Part of a small language model's weights.
Size: 15 layers, width 512, 8 heads of 64, MLP 2048 GELU, vocabulary 32000, 64.1M parameters.
MLP neurons of a small language model. Each row is named by its layer, matrix (up: input weights; down: output weights) and neuron, and shows model dimensions 64-159. Each number is 128 + 24 x the weight over its row's rms, rounded and kept within 0 to 255. Numbers have three digits each.
After each neuron's rows is what it responds to, as a language model described it from the Wikipedia text at the highest values.

L10.up245:155160067104095215133158124080144177162148152137154118116130135118175126128145143123141139149111172083091111115099151146172121124117083156123141081132116123159099174147095069150112117156113114104144075142127120164101116179164166106116116132143159115109116089124105106170111132163146156147
L10.down245:136133112127108129152131111134068173089151090170122115106124107177152103158135139136118136128129085102182174132164152138141118131148093100140145092136111137144169161118113129132125148156090122158092082092172177174165094102134139104137134149119134119090123147127133089149152112148117163160
Responds to: First word in proper names. The first content word of a multiword proper name right after of, in, or St., such as Ministry of Land, South Korea, University of West Alabama.

L10.up1462:118132103139132144128154108112109162146128123150157083124180181122130154132137103151133130152107141106148158119097098137129138150114080132145077088138119110113113121138147123106107088102115140146141102175115173138140174124133127100119094152151155150158148117141120102121150154141110181116
L10.down1462:151103130147140127117152119158098112130110133124154167091143121149141131118169164160099154123128127104154120105123112146162110138184107107116151119118141108154127119112114130145095126119121123142167133133099130164127105134118139099106146104095161138173119121134102082088145134123131125187
Responds to: Final word of names. The last word of a multi-word proper name after its first part, mostly surnames (Brady Quinn, Tara Davis), also places and organizations (Temple Emanuel, Lake Ontario).

L10.up94:182144136117118123120134110084156151122103158116118120133129113133125147099110152114083087146077131102075102124124121118171126169153158163134128115153132154176102135135095140124120133155113121113129135107158155094101155159151123117144107123156156121128126103112138138117136158141136128100
L10.down94:096158112109133108133168124161127102092117134144161124116118186129175127107151153134143133114151170139125132132148112150099170104139105138137124140121136127114121120132093147121133134148106144118102131140133149150144113090117093169119129132133123119152127128172144222114133163106090153083
Responds to: Word-final suffix pieces. Final subword pieces that complete a long word split into several tokens, mostly suffixes such as -ed, -ing, -able, -ive (immovable, battered, nonconsecutive).

L10.up611:152184141125119135152089143125160142113140103128116135080151133090141144120126156097117127108116093169125092120145140139110128116090133134133114139105103130117113115154152113138173097133098118131116119158148169150092148131137115095157142114104153140158123102148177117121142129141105111124
L10.down611:115116131148131094127101118125122129123166137091113105126158181162158104143137127148143150124116171122112131143156070125127119129113148155117088147181116175145122131217148124137123148120115111125102123120136080141122141159116113121128076128152133072145149135158166043115183088149147119145
Responds to: Token after a given name. First token right after a person's first name, either a middle initial or surname start (Robert S., Craig S|later) or possessive 's (Mike's).

L2.up977:105113128133138114103167171118119128163135148127105136136121110147140139070115109113102109144122148126135083084123197139146101140117125135132157127144117129162101132143109137132107118160128092160153132112127147123106153117139122137075147173125151137180156086114133083121100155124072129130
L2.down977:126110096126128104118130158145111108164111143153136122113098163091130109081075134116118132094120119116142096140162107144137143149160113142121140142128130113157139117160159134126146096106122121142109145125111144105053105135119119102144169160112119150115159106135177109178149128138100091117
Responds to: Years and numeric tokens. Multi-digit number tokens, mostly four-digit years after commas, in, born, dates or table pipes (1896, 1968), also model numbers, page ranges and stats.

L5.up450:104120142121122164123131142107170103148129115127162124130100123118119073116124142098127134093091155186126102114167160135135142122134160118117107134121101176098136138128084089138128123133140119180155128110157118127122130119114130126167133087148156142163154109105163118170149096174088104141
L5.down450:130114181123115155151122160168133154118134161110155107139148173139144127114166142136132133121149152116114130093099130144146132100159108079114148064152127139140156130134153121111092134132118111121126146135158134116171135089105163113093141167113098102154104119158094117104123133121157124103
Responds to: Contraction endings and "of". Mostly "of" after a noun or phrase (hope of, lack of, much of), plus contraction endings after an apostrophe like can't, I'm, you'll.

L5.up423:131155155110129146136118111132117105099108169107110148136155101121108115061119141152123129139127119064065103112187190159141104117093106127127150080113131130123123138134158111123156124165138144141116135129149118148116129134144154115142109129153125148120155119101114130119088112146123120126
L5.down423:114142063127133125141118149123087144140146133128152110166122123130140124093114107096153108132163088163152134153105091112097136115106108140121109124106140118102142144098160149119147147156137096129127117128151136127152136116112145157090140110184131183119150149087100110162141116144131154152
Responds to: Proper-name onset. The first token or word piece of a proper name in running text, often right after of or by, such as Sir, Saint, Pe(gu).

L5.up1185:134146172116142108128130116140183110117153131114108135108129148097180150102118189106140100162110138135151117123105170139138082130145125134110150109115160126102102120148129106173145089121107109129193189144153168084098181124113116119116140138158079140138110080139107128167157112103128113088
L5.down1185:139162124121158083175097114112149091134128124133150109140129122142116124145129124106174129089168105108114127128101159108097155116109141160091138129141101130162135133059104151132106230070132099081136104142126141148158115140135116143098127135107106156106145146111141165102110125129117105184
Responds to: Geographic and locational words. Words in place descriptions, such as near, miles, neighborhood, CDP, constituency and coordinate degree marks, plus mid-word pieces of foreign names.

L2.up1334:110154141128130187087159183115138119123131117145140145126120097139110183152118129180155115132127126144105164129102165150133092061135092104149171105093140147100124187139172111115117124134159160133148146076134115135128120117109117106134147118129141143125108129131125108113115093127117152124
L2.down1334:142113094110141119141139129130104125135129117081097160138146118167124111130102105150134122142135121076171113100108122107137165091193139174139108109163163124123158132133159119158162132104082093071142125148159117131136084131116148176086113177098126177114194137159137129093162125146102130114
Responds to: Incomplete word fragments. Opening or middle sub-word pieces of words split into several tokens, often names or foreign terms, such as Sc(ruton), Sal(zburg), comp(are).

L5.up1762:112107096140127139161136134132121140127159097151162138132139162147109111154106192103115101137082113154131134132137101125140166107144111123156166135138172154153145124124125116115131110130167115100137135137123157130134126083107113142143131130157146145134051146105136149104107125124100110109
L5.down1762:136092115107130116161131149129155134154141124113136132109068098149150129118164098118138117114178128127119127119140120049123083135137135148112095141143118127066140148141170179111153159154154155106169127135133133112149120106134156075128112119140132124151146185119095125149180091150074085136
Responds to: Plural -s and table cells. Word-final suffixes, mostly plural or verb -s (metatarsals, leaps, Fours, beats), plus pipes and numbers in Wikipedia stat tables (| 119 |, 1500).

L5.up777:156130107140161124096145129135119127147125151115125110149154107113123131133126127105079116149142123115139084125129107128139157112117120167154096137188127109178139130133175092098138125125093138119142068101141134123132156106129111138093176200123173122116136127128165123151118160135121113145
L5.down777:117106153121075128110104133141149147112149122136112127154122164143117146111165152084116152107126135098125128119131091082143115133137160083045144146129125111159131123138060119148165158102088115106143152157105123165127122112168111102137123113126171132110118155165104107084157089127075117126
Responds to: Institution name completion. Final word or piece of multi-word names and abbreviations, such as Public Health, Ministry of Food, St., PML, HGSE, and table totals.

L2.up1198:110156139134157146099191168092131117134121136131111162135116062117105082110113121123130108157129152113118108112160139168153093141143132130150111113124167135129084142133151081148164098136065127135149164135122148084097151087109122111152133124186122181170134118130154090104126075152129152142
L2.down1198:114137134131112123136142128126158125121093143126185139129148150117167116160102122112135114143088150101143133121114123129146124122156137122173111081172111115123086122101049117110144136113136146110142139129125182108105117141121120148126129111152161149169140107125144168116126146099108133121
Responds to: Name-initial subword tokens. First word piece of a capitalized proper name, mostly surnames or places, after a comma, pipe or first name, e.g. Bob(adilla), Jo(gjakarta), Mitch(um).

L2.up1808:163131117131100129166139118126114151128115126122144144138111122119130187094123117134147108131094101114118062147138120133137114149122142123141148133109123110158130119165103100126131146124162135121157102113130136099108117177161105146110067110125146101115104100120112143156134114136087083133
L2.down1808:075093112144165086090081099136152129123123122160118162158125143104170128154109126117120096163123106114098099148111114157115080089123112096112076136133098101118108125143129121155145136133122099122134142129109162127136141125108154169143103128101122135103147136098129153108105172170171093134
Responds to: Possessive/relational "of". The preposition of directly after a noun, linking it to a following noun phrase, as in Isle of Grain, Secretary of the Senate, source of water.

L10.up1390:153163171110090128168108116114173146082150136108175136132140096085169121142130091187125117128101088110106069106110126144120136085130130147131132087124095173141136123146102087105122168111153163093135103174170117115101116122126108133157108155124110121147099123099150125134136112135182139098
L10.down1390:133098115122142117141144097151113155145130137170146138090146206112095160091081139095162137147117175125170143131136152136141141112181089119153134123101137124131162128118098146157126144138111130112111162104110123143143147145117097121108118144120129144140135160129106127152111111119147089104
Responds to: Bare verbs after to/modals. Bare infinitive verbs right after to, can or would, such as interact, translate, treat; more weakly, middle pieces of split names (War-ped, Szcz-ec-in).

L10.up664:151105140149116161157147170151134115138126122090143121158134131118133111132109081125101143117138112128086118138140161127107128144136157137131121104117166139135164164154143090122144144124140162121135139086150126132119112119154111147130126097177143126106143126095125122121067082126169116172
L10.down664:088138121109165113130131090147156132121154106119150130173141131152151146117136160085149121102135099129107071116128073156126178138109123126139109131116082098088148148129138098106214105115148123110160135140144124086090124137069148175128117150131080173136130126141127064088130147093126150129
Responds to: Upcoming proper name. Tokens just before or at the start of a coming proper name, such as the name's first piece or a preceding comma, "the" or title word: Der(venta), Of(akim), St John's, "client, Y___".

L2.up619:120158136105125120088129132116134127086183127164124143113139095111104093162129166121116119135145164154146116051141147114142104119124145114156132142160111144100126169131138134119132136110129084115138162156122129129120130138113113127129168162139147148129121131137142112139092107130139138125
L2.down619:106126144134175097110129147164127111104117161162112114147125123159170130146116146127069130150120137171121140152127130121137124112116128093140099142122072097103108158135192135126134134101121136120139186121124132124118117130116139125142174159129105120123105134150136116113126163129156150126
Responds to: Periods in structured text. Periods inside tables and lists: after initials and abbreviations (Michael E., St., No., U.S.), rank numbers (1.), and decimal points (24.3).

L2.up494:087168123107123153155158123093170135114159144104113166123149125121097155125124150147106121148092143126118104146119157132152128122124137146126172112162159167182098145134096103131117116138128115152166147118129135114102151118082153140131127162165140152135115126095177091106076130155107103124
L2.down494:106160133122102118121151111047152146119147128123094183115151122119090157097140129147111130148102179126132088118142137128139097143099122144127154094170154155194110139090077113140105169142132107148141136143123150143138148140063142155131111173119128152143128138121151101121085132164112089149
Responds to: Split-off suffix "s". Fires on an "s" token split from the word before it: plurals, possessive 's, and verb -s, as in Step|s, RBI|s, Elvis Sing|s, father'|s.

L10.up1601:129132102106188131118144107136124137120127091156135121113160125152143126127087172146103101121120115128129132120136143114159127100087094121128125107139102123096110164153125122135124097131135089128144141115121140122120124139102153111111187138149085134111090158065166087183101141134154128166
L10.down1601:139090093117132147102119112121116075137122161147165096165132133134155126122176119131086144170116115098149088153144127114139141130155155127117123115114098123145117113198085138107101132105142142102153123100141173134099115138101135177154090130110155128123172133095092154111131118122114115087
Responds to: Closing year parentheticals. Final year or closing parenthesis of date parentheticals, as in born 1993) or (1949–2022), plus noun-phrase ends like screenplays, which.

L5.up888:106170116148115131127175130139088127149141158135059127111133079126120143152134128154115129135104095126146094149113153166171097162113123149136116145154130138168122141132176109135139094139097152157132109109135122130116157124139132079149149193172117141166107086138190085087119115163114125122
L5.down888:136097160124110119133106130133157146131144071134141145137158148132121135136108107105075133137110127106122149121151124115141174136123130114121095143111115142117103115171072150170097152145123078143107152110131117116138156125125103149125121146122156096105169150137116175133124140127108110094
Responds to: Second part of names. Continuation tokens of multi-word proper names, such as a surname after a first name or the word after St/Temple/Boca: Dent, Emanuel, Grande.

L5.up1207:121155131099117096095152146114121136129135148145108115126096083160083098125094168130094124172141153151168133166167150119141143139113131149129128176124141107123111161134121145128106150115098115099102136168127149113117091125143133110122143167113140144174111144148147091140094124118143124135
L5.down1207:152097161146131154126127047094133155106155129112101112146149114129129145113125117140093165145074118110150104114102082114152142128136144127127130138111152133123100120175073132187110121109143078170122145109082095142143194126150162158150117112121116125080114099118097113155146134131106142113
Responds to: Table cells and apostrophes. Fires on two groups: separators or scores in sports and results tables (pipes after W, Party, Pos), and apostrophes or possessive s (It's, World's, Turney's).

L5.up1201:154164119081107171133107138114117172101137155125060178108138119147113113127119136153083108180109083126140160143128176157165138135109124139158126122140129134143146091135149131120121121205086102133133110124139134110110131133147109108128123179131146169125084119120106095114092166147125120124
L5.down1201:090103125115115088111105132139142103124142111089099149113124185146115102115132108129152091127179106156119150073128144122118103119168123121082135142151136166087173163175141123108134111095131107118123107108147140124135121126115129176148148149152131135093182150112115100133155112101148075132
Responds to: Later words in names. Word-initial pieces of the second or later word in multiword names and titles, e.g. Pep Band, Cuprom Abrud, Florenz Regalado, Supreme Court.

L2.up1515:137095116140153130154137095134137141144170088140133143137113141127143172127106203113096130143127189138132085127109082142167106151126123120135107139148198150146113138138083092183151125109110115157154130104127129111118163108117136099134142130102080142125108120120123093117116196115136108085
L2.down1515:103130149100100174147093182123143213117097082104135160118119103161158145170082122142139147168126086116153087148112102105108114116112128159151101134129103175120133128175153145114120122122172116085082071143144154106129124072160143141139130139146098130112107089136102081134120200136142112114
Responds to: Settlement and place nouns. Nouns for places, land and settlements in gazetteer-style Wikipedia text, often starting a sentence or heading, e.g. Township, housing units, villages.

L2.up474:128151102111115144128172134127142150134162136119061117126109130105098156074132144149124117124131139148127098145169137167141132101124156125206131122097169153124139170112121152188086134098164108157164126151126120135098129151107126122153147149121127163157104087141139127144125121123117152129
L2.down474:136113076080137166155106117139111120117108151177125116119132156123108117130119130125136153140107138149125132124144108123110163154138143089105170144117100169133142110189137122095143094122120122133120176108094122101118131118108103120117114099151116109109142135113117075116129116144114141109
Responds to: Word-ending suffixes, adverbs. Final pieces that finish a split word, mostly adverbs and adjectives (suddenly, uncontrollably, heart-rending), plus scattered mid-sentence function words (with, upon).

L10.up465:161137133120112145153180130121129144146134080154135139135141140141125149108080127117108133159164147157158102135120141142126171078107151143129148088144163132126132125140113158111179122165113108109171133135140125107097119143128154107140128132145139151124103151181104129106159120118116117122
L10.down465:139096100121135137151135123137135141134133112172144147073142114170133165134152176097117137135151109147150161130160131084128152133131138150144153118137146112118156125137145135096137125111168159134097119110142142154107099126087121120141167105123147140119091169162126129119150104077118162157
Responds to: Abstract head nouns. Abstract or plural nouns heading a noun phrase, often after "the" and before "of", e.g. protections, needs, nature, history, confidence; often the plural "s" suffix.

L10.up1562:104168112107123101120112153134106124168139159133086137141163165141093137093111171113135168135161138146134111092134180179173107180159138111062110136129135140142057115131159118177121157154160159173143140101122118081107145139106180121108123131160078146150084093129109117123143138125177111136
L10.down1562:137129106118131111114116119105127117116112124119129119146101136146129141155138120139117141146124144186096136150148156162146134093164114144138132123119152188141118110181151169091134146142103068142137171148088156119096133106122152101103138149102116130095073093155108109099083169131166092076
Responds to: Geographic location descriptions. Tokens that end or extend a place, direction or distance phrase in descriptions of roads, rivers, railways and sites, such as River, north, km, Street, ft.

L2.up1969:109138118102098140150123097120117083122138127118095160101128144102102138140130113182109140161096131152092083153134122124145158109103113164152147134168161157197128109137095146113113136148122116120074132127106099148109095122129140115125095142116131141123107120093110133158123148133083103130
L2.down1969:118122156115114100154124100168087148116090101125160099130129157115150137124109102130138076126154115143117152105100134131125118144134105097134100150107137112160136105197138139125188107112119086091169103074146157096113108168144111136149078093148112157130108149129116141112076103124132155100
Responds to: Proper-name word starts. Capitalized first pieces of proper names, mostly surnames, sometimes places or titles, in prose and tables, e.g. Shu(e), Wi(berg), Wei(pa).

L10.up1301:078159194111073116127087131134130118115166116115094166115171122120133083167123138087093105139105140069129124103157121088153148088074140145145104106113103093117127152157142134108156100142132093157179124140158158141109123102131112100139148153103134126127121154122133091125151126145129124129
L10.down1301:103163141153119102095103128151120138113171139117107141098128136101134087160119123112145138120132113141099111125125137101114135120101129089122108127111148102118112111148166060090125143123153124108110112100146127083123137122101091133112113161085124151106168159135116065117168139110133146139
Responds to: Word-initial consonant fragments. Fires on short opening pieces of a split word, often p, pl, br, f, sp, as in p|lies, br|illiant, pl|edging, f|rustrating, in varied text.

L2.up777:104156135102101154160176120070142143112148105125117162096163108116109145109100133161107103132098184118122102121139130136194123137104145150151185101200144190204106152165123106119115112132120138141147145148112122097103120136073141093129119158165120142148103117068149085124092125154129118089
L2.down777:133145128092115111126134113113087139092131140133136134092131117136122128126108156132112130124134144149139078123162123174143118134092118111128120121118155151196147136146096127156096118125110116155116164146123111135156111136088105127137141131088147128138095150134144080137115121127105095120
Responds to: Standalone "s" token. A separately tokenized "s" attached to the preceding word: plural endings (memoirs, measurables), possessive 's, verb -s (recalls), or mid-name (Fasano, Bhosle).

L5.up1416:115141113150099110103119138120120136100184143143186158111176117128117127121105179130078113109118162125087126064148124145170122126158129107124180139157145119152120143162067128139105115152154097092175181137134128143115129147139142104088101176112125123125102112106151124143127132111107109134
L5.down1416:169069123080168098111126138123105152152113122159104074132152125111127129111168148124132131120158118102118102096157129144122117147157118133135096112086089116121129143158156176118095143143129140129149142138145094152185162108101160141136158142139119073153159130138154153150133116135087115116
Responds to: Year-closing parenthesis. Mostly a year token ending a parenthetical date, as in (born August 3, 1993) or (Birkhäuser, 1996); more weakly months, "and", Inc, Jr.

L5.up330:103135133106104140127110110154090120165103101112147165158168118133131097161121117165103127106084134148101104146101131132113089106102105139145123131165087165192102157119115110115126135119103124111140112131114104114110166159114154059146144114141124123142098138133109098084105133131188135150
L5.down330:143116131126129113128129121109143115131121123198153101119158180098112119122172128121158110124124170146159152137117098138112155144129122097093148099154113127121182113130124136118118099105100169124122135207099166140148142141126075129077108151123177112137177112137149084170115161133084123117
Responds to: Verb after "to"/modal. Bare verbs, often activity words, right after infinitival "to" or a modal such as can or must, e.g. to win, to hunt, can also.